config = dict(
    num_hidden_layers=8,
    hidden_size=256,
    num_attention_heads=4,
    num_key_value_heads=4,
    head_dim=64,
    intermediate_size=512,
    vocab_size=2745,
    hidden_act='squared_relu',
    norm='rmsnorm',
    norm_place='pre',
    norm_eps=1e-05,
    positions='rope',
    rope_theta=1130.0,
    rope_fraction=1.0,
    qk_norm=True,
    attn_scale=0.199,
    bias='none',
    tie_word_embeddings=False,
    parallel_block=False,
    extras=['capped logits'],
    init='normal',
    init_std_qkv=0.0238,
    init_std_o=0.00594,
    init_std_up=0.0238,
    init_std_down=0.0042,
    init_out_by_depth=True,
    optimizer='laprop',
    learning_rate=0.00126,
    beta1=0.9,
    beta2=0.95,
    weight_decay=0.07,
    lr_head=0.00603,
    max_grad_norm=2.0,
    warmup_steps=272,
    schedule='wsd',
    decay_fraction=1.0,
    decay_shape='linear',
    final_lr_fraction=0.05,
    batch_tokens=16384,
    max_seq_len=512,
    doc_mask=False,
    train_tokens=161100000,
    max_steps=9833,
    dataset='wikipedia_en',
)
MLP neurons of a small language model. Each row is named by its layer, matrix (up: input weights) and neuron, and shows model dimensions 0-127. Each number is 500 + 40 x the weight over its row's rms, rounded and kept within 0 to 999. Numbers have three digits each.
After each neuron's rows, "fires on" lists the tokens most often at its 100 highest values on Wikipedia text that the model never trained on. A number after a token or word is its count.

L5.up265:552472470517443536522403516527553504497481466493416510512429456511478508456485505489525482585497510508541467439516472568535500525500513471519573454506506527496577492485527485586446449489471452540511580430530515429517538464535397551469514482423500493499530517560537473480543468519531532531485531541543440458535453543494498523477547546493467538534444466437543454472467519486569490520467
fires on: "1" 30, "il" 10, "om" 8, "p" 5, "ul" 5, "g" 5

L5.up316:495548517459490415495409469485500428552500509488475477496383526510525503473486514510508519609483482510529487515551519526436504474448468479456506545602568491475517503473488537573532508457506504528461509474509575490458524477528454528495498496471534434507440508585466564505476510505490462458547512448538551520525446459559488545463453467521528495538468503489502479524516466509584464567470
fires on: "\n\n" 20, "-" 17, "om" 13, "ur" 5, "re" 5

L5.up356:519523473555537492473498458493560458551454521530410533548451551482482503575511471479549536541498472464535516524515504441576506414479482463445470477500482502480525521483532403461489534498462524540492496511596503536453544480543475477537483501510433486547530491451502505491500431494516497525471524447418485515489495496557508467438440489460541525473499555498583542573533472464554535547518
fires on: "e" 18, "ed" 13, "k" 9, "if" 9, "y" 9, "n" 8

L5.up315:465484464525505476471502468529498400520405543561501501488526490467511472432466538512506439485455479532471445490546499486478461472434539503560530510495517506547508599443514415523492523562481438536478519519456430416473523432511567579503509476522507466558478485498509480502455525582510541469508450630481486569516499537487567554529468509465490507427496476458502454582550461460512470569528
fires on: "ad" 27, "c" 11, "ip" 7, "an" 6, "am" 5, "im" 5

L5.up263:496495563485478484455497504516532556552476450488530510496459495493488545536566483489582492590539485516561542445529528557525495466489440525446561490569570502505486549484484506518537500528499463553457479584540526499494584569499474562533505505508444455490482474519462433466527493496492509534469460551504449510549437463521498469554527570495459512494495567390579448478495504495499575589480
fires on: "ir" 20, "r" 13, " of" 8, "ar" 8, "|" 7, "-" 6

L5.up498:520566500459451466434452420426393503468546537549473449491491467417479568534504512496485464458503549519587542482603419523511469484469502497479467472566547496459519495531539546433477516519530481566520518469524527524537487537526513595523433425579496466526511471504557491477503441446490535444565498500465474519520474507502526498423463465561566544534446528451511430438482520484445502457493
fires on: "it" 37, "m" 9, "ost" 6, "om" 6, "uc" 6, "ort" 5

L5.up466:545501481484534463510411430474527470537518460487422482529415526399456540524530468531541438523502479564477469503526552531503408516480521481501553483480516467491525554483484582535507403548514516532477524443481434424557468544512530539527421469456522471516440535566499421485553468483574529515521440449491503496536504541552514495471514462549448458480416487417581547517475497510566531570544
fires on: "i" 30, "o" 18, "ro" 12, "y" 9, "ri" 7, "an" 5

L5.up337:548479480513463441457392492556493545560495491499462538535463453498486472536428539459498436508473592537532564536565519482475438522503521534505519489513583545516496580503495513637449512506505494558524503457496576474518564438508481605563576525504466458474470475555483494460475533502491500490566482493553537503449499453517537498431481467560433482532406489465471485539505494526523505485532
fires on: "re" 23, "ording" 12, "u" 8, "le" 6, "ve" 5

L5.up354:548505501447466532547425476492467482482487537484437465533522427530453608502529459520493442515472491420449440516515550537477423482485524517521504499524489497500544460528465491539461431507507461549488509449452530411492481445471485508535488498481487487535521510514373384498517479509486508423483590538480448433520477510537505564498493533586518524487510458453555411471408446447518551478487
fires on: "ust" 13, " may" 13, "i" 10, " can" 8, " not" 7, "id" 7

L5.up358:482551528482467445550496534503429497535563498436597543517570514505532501518447389534514507515475475557501469511557517493477550509500434510448517531529521444478487478387469504445501486480524505465498478568572469488391502484482507540533502435512500490524514523461556519527527581474548486520464513470465523554551483530515526564455503537521534541485544499484525465541555534485535473613536
fires on: "op" 19, "ag" 11, "og" 9, "ep" 8, "up" 6, "ated" 5

L5.up65:530516491474459533481456479587529537459506476490481447493469515550520579530491432493523516477519588428446465482531479534577485441476580529565558483483556498530570526503521547512485462558472478513492528485548452487540515454515495612466509514462554505529550486508487497535449505418591471507495542526536487589458461449504488571537518464505447554548479487574511479461549484569482471568497
fires on: "\n" 43, "ound" 8, "ing" 6, "ac" 4, "|---|---|---|---" 4, " were" 4

L5.up251:473551504516567447475522475501542459527579519479463525586518457451519467437516457521495388518545439463454493495507531482516521394545435565481476493488538458487554461479473418527510510452439447463470487560594463501495534509483505452509474498495473435555581455510550451449489511474503491506533535538467468570520530486545467534505554506591597571450519494468488522543471505406574506501445
fires on: "l" 17, "os" 11, "om" 11, "pl" 7, "en" 6

L5.up108:501473406512499493473423410452474545483574542438418475529425498487496512480433538534559459532431540500475394502503585520530468482542474512511485492472456468471472550512455481529514448493504458546500549460482461441484601479515494499455466501560524433473429551553475553401471519527487502451456454470473503486450502481544558481527504472518477446545392482457514496497580511457502494443491
fires on: " the" 37, ";" 15, " in" 11, " of" 9, " with" 7

L5.up476:519502508481530505505430373514526507551507486507438488465500455548457564545473498505499468507486466506405461502511549443465430524497442537513510510470471503455447542471504449467490462509499526512487540445488529478472504439505506493451520515564429462473513517563495421526521566540554503414456476514540452408458494525603574453548457495493552437404487535452445507441525466440520541532463
fires on: ")" 54, "\"" 32, "c" 4, "D" 4

L5.up39:564509489507544404560502556558476488489476525499434498495533531461452555512487407501505527557512465508491482501540495520492459433437504533531532504499569460501551472464511501556462513514523454496529528511485562470464522474498511551472518476475497568529485510538489497546518499496461478482493445495555450482512500514465533559492513527585432525504405497452581555517505452432556454508413
fires on: "ro" 25, "ol" 20, "ar" 10, " |" 10, "ip" 7, "i" 6

L5.up307:494546523449467584480512519486489443477500500586478509453615494539491515494516526462440541618492499527509505450523497497476454486520568481508587451432506496508498489493560513495485544526525523438520565551495501503560500604415438533498544428513432508489575480502498494534505450493500504494473567531547490480433481527510581531497486454518501475536469611520504483497508471529487460497497
fires on: "–" 54, " ext" 6, "ors" 5, "em" 4

L5.up305:503583533494546513459454492458445562468502489503499548461553494444503467475463496538545509530498504464502511527428528483496503501469435467522484470524516496528497514442548427502510494570450486456485564479513497498536490468439499498474524504509494536543554390425462532516436532556537498506499514475479536467563459503465498511579439420505507443453437514328490397525576515476507514508456
fires on: "al" 22, "ar" 16, "s" 15, "l" 10, "ur" 8, "id" 7

L5.up353:436508516534483490493522501480522508499479554566490527550464419533513468497555510498541480512516502568459458510499459452524550537459453454479524497513518449484443523407435478498441512520558442486516552482501514550465543495454551536485459482531484488510516404520523435509514534514569567430478541504475543519478578519531506509562481621512478455478543445492439468487573474511520451501508
fires on: "im" 20, "is" 15, "an" 11, "as" 9, "'" 9

L5.up285:495550479466498546543410517533435512458549561479479475550479451433483468549535533562566474494520483484482400492474552555499403420554495459552508539507519507495533531474483513470508487578479528568536563488520575454532512446456547532455489543502469486512508499552503459534571525505552545510492545573511461476544560492488521457475523515511466469447432474441573540468539481487593490520450
fires on: "i" 21, "le" 11, "ar" 7, "et" 6, "at" 6, "if" 5

L5.up322:533539446545465484526425503515475490535549490556507471475462520500493551597511484517506481587507545448429525519554446574440549511514513547504526587483507519483548523485482493553528401489526488545463467462518508437479641546455497585478435506522474502533500497536456495517501527511538498480481510499499525496449539387562555458443474508527478483479353512540515571499497444444478541457492
fires on: " |" 20, "S" 18, "im" 13, "s" 10, " S" 8, "u" 5

L5.up88:485555442589531442499537486417547503472481513523404469456475541446518493563482484538512519490495572505528550474483513532541520556425520479571570500549483485464496569523548461546507499497419500467476539491504475514472565528506465485593431539545525470515528529417510496449435458441464544460534503462448582512473471505461503510563489442524533401488407480523452513518541514474510487476474
fires on: "y" 48, "ed" 8, "s" 5, "ro" 5, "ry" 4

L5.up100:560523476490529488462464424551522510516569471518474484497509470484534541579527502477465551543515455506550435430569566622506496499494474455466492500496544500481550446441485520501446466511545499541452535514493588503529569492477478548503521528486463518518398493587517482508460497454546507494461520502484577423486487496599431532557476513489496475476372445482482543489468454462521450510382
fires on: "if" 13, "in" 12, "os" 10, "or" 7, "om" 7, "ro" 7

L5.up205:492527527469514480536466539545474500574436508512486523519489467534558519478555512517473427476434558460468464542489427486562508505556534464511523431527442435468496489502477482479432546465517472502429483412542551459476501509458515524572509541618478477516536528498478459534546465537466550447444485441502487437506537538575520465471416516471520493561522520492471515480573503480575432493519
fires on: " (" 31, "r" 22, "as" 6, "m" 5, "g" 5, " " 5

L5.up196:486481499482525536510418488591483544561475528551461485527501476529550470477533565472543448473505537458474473535549516490440438497491499469547514538479521474487559524488494486490490519554448469561459482527498593469532526515518544580453468512494471567479515548521436408539485500534463498448545588576498455517496484447460511506441460499551444419519502543521532573429496471500640559515474
fires on: "at" 23, "et" 20, "r" 13, "on" 8, "el" 6

L5.up472:541522471503531460465486454488438423426537451548501458506539527385458435484518467461465460543497524538507562508501520504501457462494425516465478427591443487501415498496544483455518467368414497444441543560541438476449460536518499516521491429445454419467544507511469481535610503531573505428511489504521503470571489562507504509551450530511552562487560487503516512477531537402514451465494
fires on: "ro" 29, "ud" 21, "osp" 7, "uc" 5, " ev" 4

L5.up414:478518495463449501520470408570498486519481586550497491529514471478528476538501559478423548517533569492452469471544475571565476461554505500545497496490572447540461547469527418546449525554488443470473540456502537456457548500462515491475505508530494492483461393514531546473570513494521559507467463623496469432492480496449472523503476505499502494455450530445458553518515489475517501462482
fires on: "ic" 20, "re" 14, "le" 8, "isc" 6, "iron" 6

L5.up311:521488527462526463507487513554440487484489555600541488459453520523496466475502432530503508557501457511525495446461529543547509486515445469545560518460484516498480471493544472480506448467507475510525594510486469429469529522466483507537485469519476472551586500471490490437434463520562501505445528584527531510454506471512519523453489510528483516490583525573529476510527506458565491510514
fires on: "–" 41, "ang" 7, "ong" 5, "ung" 5, "is" 5

L5.up391:477497482472472544479457465551533431559507457555495499488534454524447469487458516545456536516475551472536554487594492574511538455478538478488475528477521522486551535564544472498541544501488494552453478524427487509531493548511480546532540489521519465515435536501514474478427481558508529467420497552458503525497495495537506607454511502586522539494457509506523410528532498489551501525470
fires on: "t" 23, "anc" 10, " by" 8, "ent" 7, "ap" 6

L5.up143:492571545478503490537434540459504561561469541453478505519486435491451460456543502616540512594514521526521423485546482601511479437472553474451434539461470513506510542487526452515397515490550465507545566477469488521441524500498440577524456498497470482468423494557539502494475583516467500530534476467475543464527487458502520556465464505547457449481493454465526532539482473489550543507491
fires on: "ol" 11, "os" 9, "t" 8, "z" 8, " to" 8, "ens" 6

L5.up55:479494479497468504497514433480459431481466549474509503520543447487531474397538550487510511510482508468542463471531484518536456482577505529528535456500494457508444553491479499576444522496519503513425546489597555522499539505551521549464542481541537549510551503565490497548463583541513594446497478574550495439493483449507490585496551465507476502467521539510482474543573444522506462552509
fires on: " in" 52, " |" 30, "-" 14

L5.up236:485466475460496439457471529467521449593485570475490506468496562536492573514488519533482507521462446527492509538498510486456538392429512524542563469520509547432552548518450504499478471512520533492434534452429574458507501440512485544490545493495482463475468437518577456479470497530534491450496486460479431441490531504515465496454465504464586523559335547518512514491499422545549478558515
fires on: " |" 24, "," 21, " and" 20, "-" 11, ":" 7, "ac" 5

L5.up378:458486455492511480433500492521526462529490459517533487491538412501458442452509497428508492597499529441545459493521449496490458591420512510478548490520481524485489512485559494484535540505421430514508539542499503500467519557491536527565471510494488534476524421503512404430537453491466555498593560508495478508452443553490526555444497513524511476460527504529593426507554463463523523566436
fires on: "ra" 20, "r" 13, " ex" 11, "-" 11, " s" 4

L5.up486:525494502496517436415510540453520519512443485542505544554380549484527611527492506506534454477429493524428546520473508501452496482462469427482445527513535502472469491443549365489526450469486484577472512447539486502550529550461488497467503458485467487470531505515476469506452523469456516523427443546509474498410479469478511503503479467549531501564400470526507544536476556457478419437553
fires on: " and" 35, " with" 12, "," 7, "ower" 5, "hy" 4

L5.up206:459434568431464499561442523586511489515529483447597505547493406444538525521512534562461524530482547544492471477589537531545476398469477465554514516472559473465589483552543454540418511519447570496466544491433558540446452467434516581476495514478536448515482464552552472487490507433553508485500512539522489433531515511494506539562480493541533491493473471435504525468509519425605482561499
fires on: "et" 16, "anc" 12, "t" 12, "ro" 8, "if" 7, "ect" 5

L5.up269:547573528499474536452476513562431534500548540517463438508502476472472560534486538489505561559499450388469456440537559477456513518422498535499474473441544456435509515497444516526512424551518490550521483476503437398444549465461497502414568442498457475520440495497450502471428516460605472452472491497524544515507483459558538544415396514534499530474456495456492520516424444405517497547472
fires on: " \"" 24, "l" 19, "o" 7, "le" 6, " " 5, " rem" 5

L5.up169:487546445502566424505478458514543525510578531493567520460525561507559458458528475518515558526476460460470473521454482486578484504519535511532477456533450511531510499509490517477542479522507430460425529509535435452466460519523547526568416512510441478535491510419482495498542514447555447407430535489487528538515467538481512500476461549534515536458535518506535437481442529467538532442471
fires on: "an" 13, "ann" 10, "C" 10, "al" 9, "m" 8, "ar" 7

L5.up281:443520519465497457410511542479533498488545515516557500559456472461502487514536398522557502524526547508515541478507470528545501548519502478452584525515581450519588488448517499478587521481453466444470487426499445459567509549474483493372468448498500457542500493502467460522539487464480515434471507464535507477494431513534503524520517409466476475529464536537591508487489451406524563539487
fires on: " and" 35, " to" 30, "N" 6, " of" 5, "ly" 4, "ast" 4

L5.up7:416512518582495448451497445555477453560504461511463472521515512439491524474555529450373524419509555545523492503507529533538532459500469483413493462540540442523479492503494504526491492458475495497465437502530532449543513544487478535487514518477401472512547474522520500430549537576550471547460452503491568494545467497462428503472494491545527481497438470483565486533528493488535524487536
fires on: " is" 12, "d" 11, " he" 10, "av" 10, "p" 7

L5.up345:446518524426446524472476527449499546512535495521512495530412527455572488518498431450514500524539557513516540494502509624531526541531525523430535465545526555466481534469573462507483502476507511448464552457540505484577488522543457479449486468480517548590534422505470518488483576454540471415521455550537469461444462450520488594426508457568508491487413557496535536523502435402476498505510
fires on: " of" 35, ":" 25, " |" 10, "ately" 6, " to" 5

L5.up273:569580491475432498523537491462583508498458444491525553542534489516518455504474456493466524521487503510482515448539499485559438443405510470432455431487471525528482543507521480516484495468496517506490564472584500561504546518470453460444448427572475540463461487551562452540494587547561550483535483459554550542587478538468513534490478508468511535397520479425481540495455553486487511520436
fires on: "z" 46, "hen" 4

L5.up79:525533516497464403458457474482478554524503577505523495537516547510445527576505477581496534591527521461517501491550484530475418433533554472452435497575494545481560559447549525469521530579478463528436473545550471481531537554447445539463532393484473508544487473478456468482425488549531437474521621527490516469505479503534573473485534526514485477430466455509549493509498440560586473557488
fires on: "ell" 19, "ore" 9, "os" 9, "qu" 6, "are" 5, "ce" 5

L5.up121:572503518510415540467511476493447522513513494541413500511480515519502545514593454466558517621542535528532431490517507554569471455430512523487559487490577484519510493483501570502423499594545447481569491442505554486434536522433564456501505536555529475483536531547485508389460536498522444526492499491523480481497501505502523506516442502508420512487484542492517509497527502469547470442341
fires on: "i" 16, "ol" 10, "ir" 10, " add" 8, "e" 7

L5.up282:530481421456562493544438568511410500463567503532488522457460543451471534561550473490466521594489541503542434433549558518540467473485530493561555503486601454538563494482488473520457467562514482494502537424420631474531457504488489532438483498564537483558564554542465494493498439522536488486499520519510486465499487477523465555522532516550435514537421435504522538558517561482509490447414
fires on: "er" 18, " |" 11, "ar" 10, "en" 9, "ro" 9, "per" 6

L5.up10:571521566426446505483454487476487499591476475503463473462466501497467549526509473479467529561566475503518537427544523575492551560453481537496462432575560546510501449504483466505460526505520500474556531454461514489552488487453446547514454518486522473457494418530471447458510573539514493589441512562488509520519404461441549502534454576526479476404493470489459489487585455526454455533533
fires on: "u" 21, "s" 14, "ol" 13, "qu" 8, "r" 5, "ul" 5

L5.up329:520578556532540447463468547517501521510504472529474450530514552510484511559508502516470498589546558488582489446558516539484478523510557556571468455528477486442559521498533502461513429490573510507429521464535482448487484473469452526503485478516542420548509497482474485494463510537565459500529544455526490437461471494547429503465476480564494494509414458492497501484506432479582449508460
fires on: "a" 14, "o" 12, "le" 11, "re" 10, "ro" 7, "\n" 7

L5.up270:488530563531519500516517497473492538563475432499514504514510487419496458551525511445521481478451479530483521482567487481535426501498456472419459408599487429425453487470540503564498480515513529525513488522547537500468515459565494516520533387474521529530529548474536437451505510528540478520546469514557487504494504526526502557501447462482560497454525567451549466447484488511525512548500
fires on: "," 25, "ing" 18, "ed" 15, "od" 11, "f" 9, " where" 7

L5.up92:518597444507527530481462531586413506624478495493499536528418563452539492525554532499472527495414493536448451464503524558489442469535534473471482483468580542506485575402484459475488520607560521558468579500480542495497517445474472537554538518514473431506497479574570521511441539537494504588549463508546463501518471456491491472508507538539475564484447495488575479512523465476563520580494
fires on: "im" 23, "ie" 14, "om" 12, "if" 11, "iz" 7, "iv" 6

L5.up480:554509501529424485494517529490530545515498552561504510498483468470479487542492454517489503468522435518529512455626561514479454505487417486497485515516552487541543551446584500507531501532462484468456490446480480516466505534505457562483482426509469517474473538490526492550582488550520518490499512590540476521503476455502544413516508497530493509419510496535483476449444440522476536522473
fires on: "ording" 12, "ition" 10, "ed" 10, "ing" 9, " order" 9, "pt" 4

L5.up485:478494534465512521456456569527524451601508511491531472511478492499525535443499496564510512497477459530510492479529511540500442387467417524466469511501536504475540482418408499503522538464477509558401542480451470485507456431492438552468538476460527469523461424511535443460446479554450474543495550475504512501520497440539497468447425533546527492539414528454523468576496477466533451523472
fires on: " and" 52, "," 16, "an" 13, "let" 4

L5.up484:460580476560483467528478545541378517518434570484453519490472436481580533578555505501495497523465538529484547467533569533468481556489526516485513505489595479508535535535503482536491452459468511527479487441482488492507505452483503541476534510519483536514640476506554540539478479528577495528506436499594527468519495431544502497560466540535528498446457426417497513522530402422502465557489
fires on: "ed" 16, "ing" 11, " (" 9, ":" 8, " and" 7, "al" 6

L5.up185:478544512478476442500535474530522456471538511508547566535518446585520469527445454593403574465531493473477485441482492506595556430493509515447521525570621367521500504443477482502421519436504454466511510539551484514481538506496476503515472530485450486539486539489538470494510462475557508538531477488547500511460438483509498518454487498510547432494451532428539467586569543452585582461468
fires on: "op" 28, "ag" 14, "if" 14, "ild" 9, " |" 6

L5.up95:465517550542494490550534502538452497523523535441525493517551499485626459464529514490477474477354523489445571494500553504578504469558517531467472467467524403557459579519510515492459553588432503485508562514466543472488481481527483510447539467445467486548461455514541509500520529538503442504468506509538474544487470503455474541517464557444502513543473538459423588565589509548510477550409
fires on: "an" 19, "en" 14, "on" 10, "ul" 7, "or" 7

L5.up86:450508516534464505478544534514549531519476503445555515513556498450520497478522474425490502497492454489510481492505458480569494537521424475457470513473422445503463469487445416500515441520520428475459488531471497562454534486520526510527402475520436520509451515456477507482472539547551523476521499511448562498510577552446513548491443520487539573497523563490442537495533473530496542537465
fires on: "amp" 17, "w" 17, "m" 10, "ew" 5, "e" 5

L5.up144:553582493535475463581487570509502444516489494549522579494509499526572599530489486516519511447509457567506556497523460499580511485561528520502580438493485462492608485466489482499515495507452461512437511405542546520563547442559408534498519474513466552534562472500542505518532493461522525430448534509518507489451480476528419453489551515522573535502393508501597520429464472498503517551512
fires on: " |" 41, ")." 9, "8" 8, "-" 7, "." 6, ":" 5

L5.up99:502509535483472494447516496407426532486561596519449528521542495457490580521522493543519416513463548455491474522486503539488486436557496488499463503496465511450587488516544491501451425508480397514432509429456533493511537491467508525578475455548479500488463506634539511498446504515568529436504505505566577517514519478576525506469610551522536465560506521472586545478513483449525489443434
fires on: "," 62, " made" 7, "id" 6

L5.up447:519521547535491493445525513441558499515491510540478454526467475527445513512509421566567504538502532512478552544507523495531491499543449489488506460508532461494536442470441405498517473510530405526393534529479491541457544422525438553509545496616478471506512489502438476497512510518524459438451587510465428458439568498566490469529478574561538493510418492497497516451486450464504500502522
fires on: "g" 42, "r" 15, "w" 12, " w" 9, "e" 7, "t" 5

L5.up101:506600476513455481438508533487433480507510523513495596530428511506500558550456531540426547523547513503559457475492535555515505493516460586497468446564566525482531518440551521565438519470489531479461548477499531525504551463474513488519410416445491418474450479531435493506477436538483502527503524523517465499551484525517569561516458537517498484514527466481541517568568506476507534590427
fires on: "ul" 23, "ol" 23, "am" 15, "is" 8, "ou" 8, "if" 4

L5.up150:535458549523474541544491468535447461597473544567480510492499457495489471539477458502447483466467534544497481492500532507586476509488507551561496510644517515482583478510465528520429415554485525552469548482531557494528547499543477528443445529496554444477586583573424479498546456468560457489483517550476447594471511511543514509513489433502489487541432469514476542480535482478583561475447
fires on: "b" 26, "at" 12, "it" 11, "u" 8, "on" 6

L5.up15:442535535511525440519508503484568450490518583485456548513454480414526513548502431556443497522520499566517512488593533469497523504558459530508593481492589473525576558440483477476450519512492546577475559451520466441465546469530504490443522438517412416498537444475572547497463508524594566541457464555462514493456473517510517480467475538548481539534497551485490576514532476448491525550548
fires on: "g" 25, "ri" 16, "c" 15, "|" 10, "ar" 9

L5.up107:471524519515504448505486469506547497499501575595530513517512520434438532509512482410438502554468523523496442444513535504547464461548506549492521482533426409525471495469556508480473515494423483510423525523502511539480549577549489562532487506476499491535384523474511496543499511566466412517539525520493513489368453505500503538487526498525521509451527546531439504541557449511550481539433
fires on: "or" 51, " |" 13, "uc" 8, "l" 7, "ors" 6, "ir" 5

L5.up376:465546486503481500557497510533468560461500552477478473519435454503511516570604458545432421478585497531437550484493465620489489512493440483530538523582494451482532469449478552459443508544392446473509479465468484395517504514493505477514496519486506481530543473457464476523566460488496506443517458446480548504555393549488508564538538452519557515505447435545594540499545461513538482493472
fires on: "af" 19, "ot" 14, "et" 9, "er" 8, " No" 8, "ow" 8

L5.up434:501495497529474470541511529502457520528527459526427547503474417477502490472462460500409445539459567545475540434479519502524575475483471501438446485525517408474488551542481516493570539466532418521436539491501528488523519420491517551480548507539482493510435506533481445542487521533529547498437469562534518487481470513463495567537468508502472469511432546481534472457475442494547489545472
fires on: "g" 22, "ac" 14, "or" 12, "en" 8, "f" 7, "es" 7

L5.up412:444475499427484557530452471551506426594450471509567535465475466499527504517509518587427487546466482485480449445500504518528412475537533438536536521506538524548545538525509461535437516480429476562523541503517524454561541507482495532491458530457483504495538546481524412543519428568495549512464471516513491456499574476474542487507491543507454494515530495413516504538502535494544434574473
fires on: "at" 19, "er" 16, "iver" 8, "ig" 8, "r" 5, "leg" 5

L5.up501:434490515499507547496492518393540548546480440579439455535478436468464483486546515536502523516456477536464394491580503467499496498531489478480471564460521485440508493454476412494560467503543464558456588526544483496505555473482526497465529465569445458482483455456450489464545453505451546425476471507499462422528482498563517479488465485443506485518512492437467503460465461397497425552507
fires on: "m" 17, "r" 16, "E" 13, " was" 7, "C" 6, "D" 5

L5.up235:465479455467467503567530516493547445519533484477545589504515517484530455448506479516498461524453569527502542562520540517580449463470525504453502562473495499517496629494521531532479531519404517564410503466617519512477485509538526453562432509539518504570540535517551488493537514524508560513496461524515502543476499530485501497465431475497505476437439530451431517553539513529542468500481
fires on: "ry" 13, "ie" 11, "ce" 10, "th" 7, "ia" 7, "y" 6

L5.up371:477536471540497462468507514548471452578428466492468529542479550447562499444495428571532485481453468510539511496498456519506478573443482545476508475466495446478458469460464458528521456503491505487524555545526541423554473498497618537555474485469459446500554460469473517528512522565461477515471520486526416514520538492509512525448496583574536560533468514504535464505527472473558534537506
fires on: "d" 33, "e" 21, "m" 8, "z" 8, "i" 5

L5.up66:472502575460477488573427507468495535481558508468438456576549530503489531502459569479508497448458551440493448502558552518553465455513443444519488514467508519498508590519521460487461553531477451485458559529517579464450531470475547474470441516452548495512479506532481525451542465435489599407518504501502497513512489485484482538437393426482439493525540502394455484552560406531509485527418
fires on: "id" 24, "en" 19, "on" 19, "ill" 6

L5.up444:497544573596515446495485533469496544515520552509465546571423528474594507532518516467560469519486522421465494541564472527471517506542478570467482460506497422463550607437486477453493469494461496453518494466489496527467454495497460527498506489507458500489504475512492477436437534445505486542488526506533509493565463489564494519506540554512506410583510456404514533533497434445481480482555
fires on: "." 34, "-" 31, ":" 11, " " 7

L5.up261:492479585453492530481468429496542478481501497516470471554532464509468484488532528500466516562398476531494490501520486539577583544593509500406467508532551494475475533486486500544496534539517403497510632485551607449587471531570489469520559508488556556503505570575513590508475546474540533534424554566518520520502525516452460552490434520521498482450497451462505413487549533514476426520476
fires on: "ul" 19, "g" 17, "ann" 8, "il" 8, "umb" 6

L5.up184:482543400423439381430467463498499468507504581523457543435489515526442487531462511490453613443508529525503482516481455500509471463492451493527469548523466494515489461497625451458481535461563538467460489499526442465520510537480558514530529534446465502521490497467486527480492538532524484528481505483473588482535406464510508448461510527515508448526444486505575498472469467531535461531511
fires on: "s" 15, "el" 10, "ess" 9, "″" 9, "og" 8, "ic" 7

L5.up504:534465488437480423571482471457461549473558522572434530521506431458515549513451457557500499521464537422534534505607464544474447482518559451499539520479530543479537519505473446468556496505586411531475486518515545488568516518451492486461455515543508469476454516481487499494498436501488486432555512484416467460499479457580559471434520491509549469587505509535511484496479409501514451563526
fires on: " m" 15, "b" 15, " se" 13, " T" 11, " to" 6

L5.up252:534561494461468436488457481458458494511500556548479480471471602566536490524468487487528460533422499522549516454505520497473522485439445552481545475532485484468546502461494466455520522510520414513485552503508450469469555507484443479532463541516468503467417442475529515439412508585500472498528530502453480498503548514514443471445455545456528508475516502468464448530463527475492471512535
fires on: " |" 23, "l" 15, " " 13, "ic" 10, "\n\n" 6, "as" 5

L5.up479:546482489473507529446422507465490467511469544484487486500502498486430481569532539508526437593477463449496469484490518459464431521533466504493468524469495549537510564539446447485545488498455422520420556491492501406544501534489477559529552484541418513526498499518466506535537527576533500510513485529513524494512487488448568460433504493525496428521479485500526469507505498451462438540442
fires on: "r" 24, "a" 14, "v" 9, "l" 9, "s" 6, "u" 6

L5.up487:564520536572474472468484436486499534542564520473514445560434529471440554470481518521524470565482551490464460426517542498512458468496562537534525449455521547544583487512427542604451500560513481559443481495440521493501589511510514561509475525512527495484530499517481474501538495500541502512498502498532440458444498490544501582552485504539507451560522517486541466551539501528528427478400
fires on: "on" 18, "ro" 13, " con" 10, "om" 10, "re" 8, "ri" 7

L5.up73:468576491431443445448516528588510541516513486487492550556511508438504529510523505455504516518543500471422481452519550503572463505527449529472521502481512533504500516486493303567429579490488487489502523496537500555514564478502459517531540476494474481459479466510509493463517531432486500509467418540552520493547493534542465560499515479512530479561430535488512581569485399412527523525522
fires on: "l" 20, "os" 14, "re" 11, "m" 6, "ir" 6

L5.up62:463479524493554476474472534426478531527515472506492510463473472461492482509485489489593444518503519491480508510465532524493520524433491449494534515523525404446522513377448448440556416563515520490497536545460454481504473455420466508505500454581463556552485469491454414490418506505497465485501547465436498521506509495510489471415505562545533457435528443517554535519493469501494567533507
fires on: "s" 21, "es" 13, "-" 9, " ft" 7, "ots" 6, "ars" 4

L5.up3:464580426550459507503503533561475493456524572551481563456487499500543451496527512464505481482523568542512473518460565534508507420444438454517536561518507519444487516471560529520471529545441532468445529476484454556476548472494501527493412487515548547504498509538555487552488427439454514448539492458507548494491473510503487478559505418507524507450517497500523485498497509479572538501425
fires on: " Al" 26, "ir" 16, "or" 15, "y" 10, "Al" 6

L5.up375:477540508581475527515459491473450460536519624501453519610474458455557535567549525464496505520459584515453545503562524597492504555500470459466488507495541439517524458411513473464487431471504488523509454518508472445520476491503492498441540464477499491490639442475513506496503487604519515487484482484589524470564515429552540539557521505536532491469521504518515491527493438470482535531489
fires on: " as" 25, "ed" 10, "ved" 6, "ing" 6, " with" 6

L5.up387:477574515516525523528584489582474453483450499562491538627495420467556469511567487499521422498526486438535546457529401493474547524498506548498484409506452444467521492469549407534443524478423460459504483500514517502459447523545529522487491497530504543455496483506533503511519451534450516447457497534567502503492451480493468604558442461477473466484536524545476548423593445466465566493498
fires on: " he" 34, " |" 21, "s" 14, " He" 10, ":" 6, "He" 5

L5.up288:496534437496450464416447493616431503544545493508547432538489515505451504491528464496457501496457449477470480477525509474521493509445498531440535481540513521445494458480460499506477435540388433512454539511457499473444531454468497490538483465454487488461479500505492520435495464523545483534448540495495547511536477510530525588373412436496503494507497432434504442549548449490549533551522
fires on: "\n\n" 100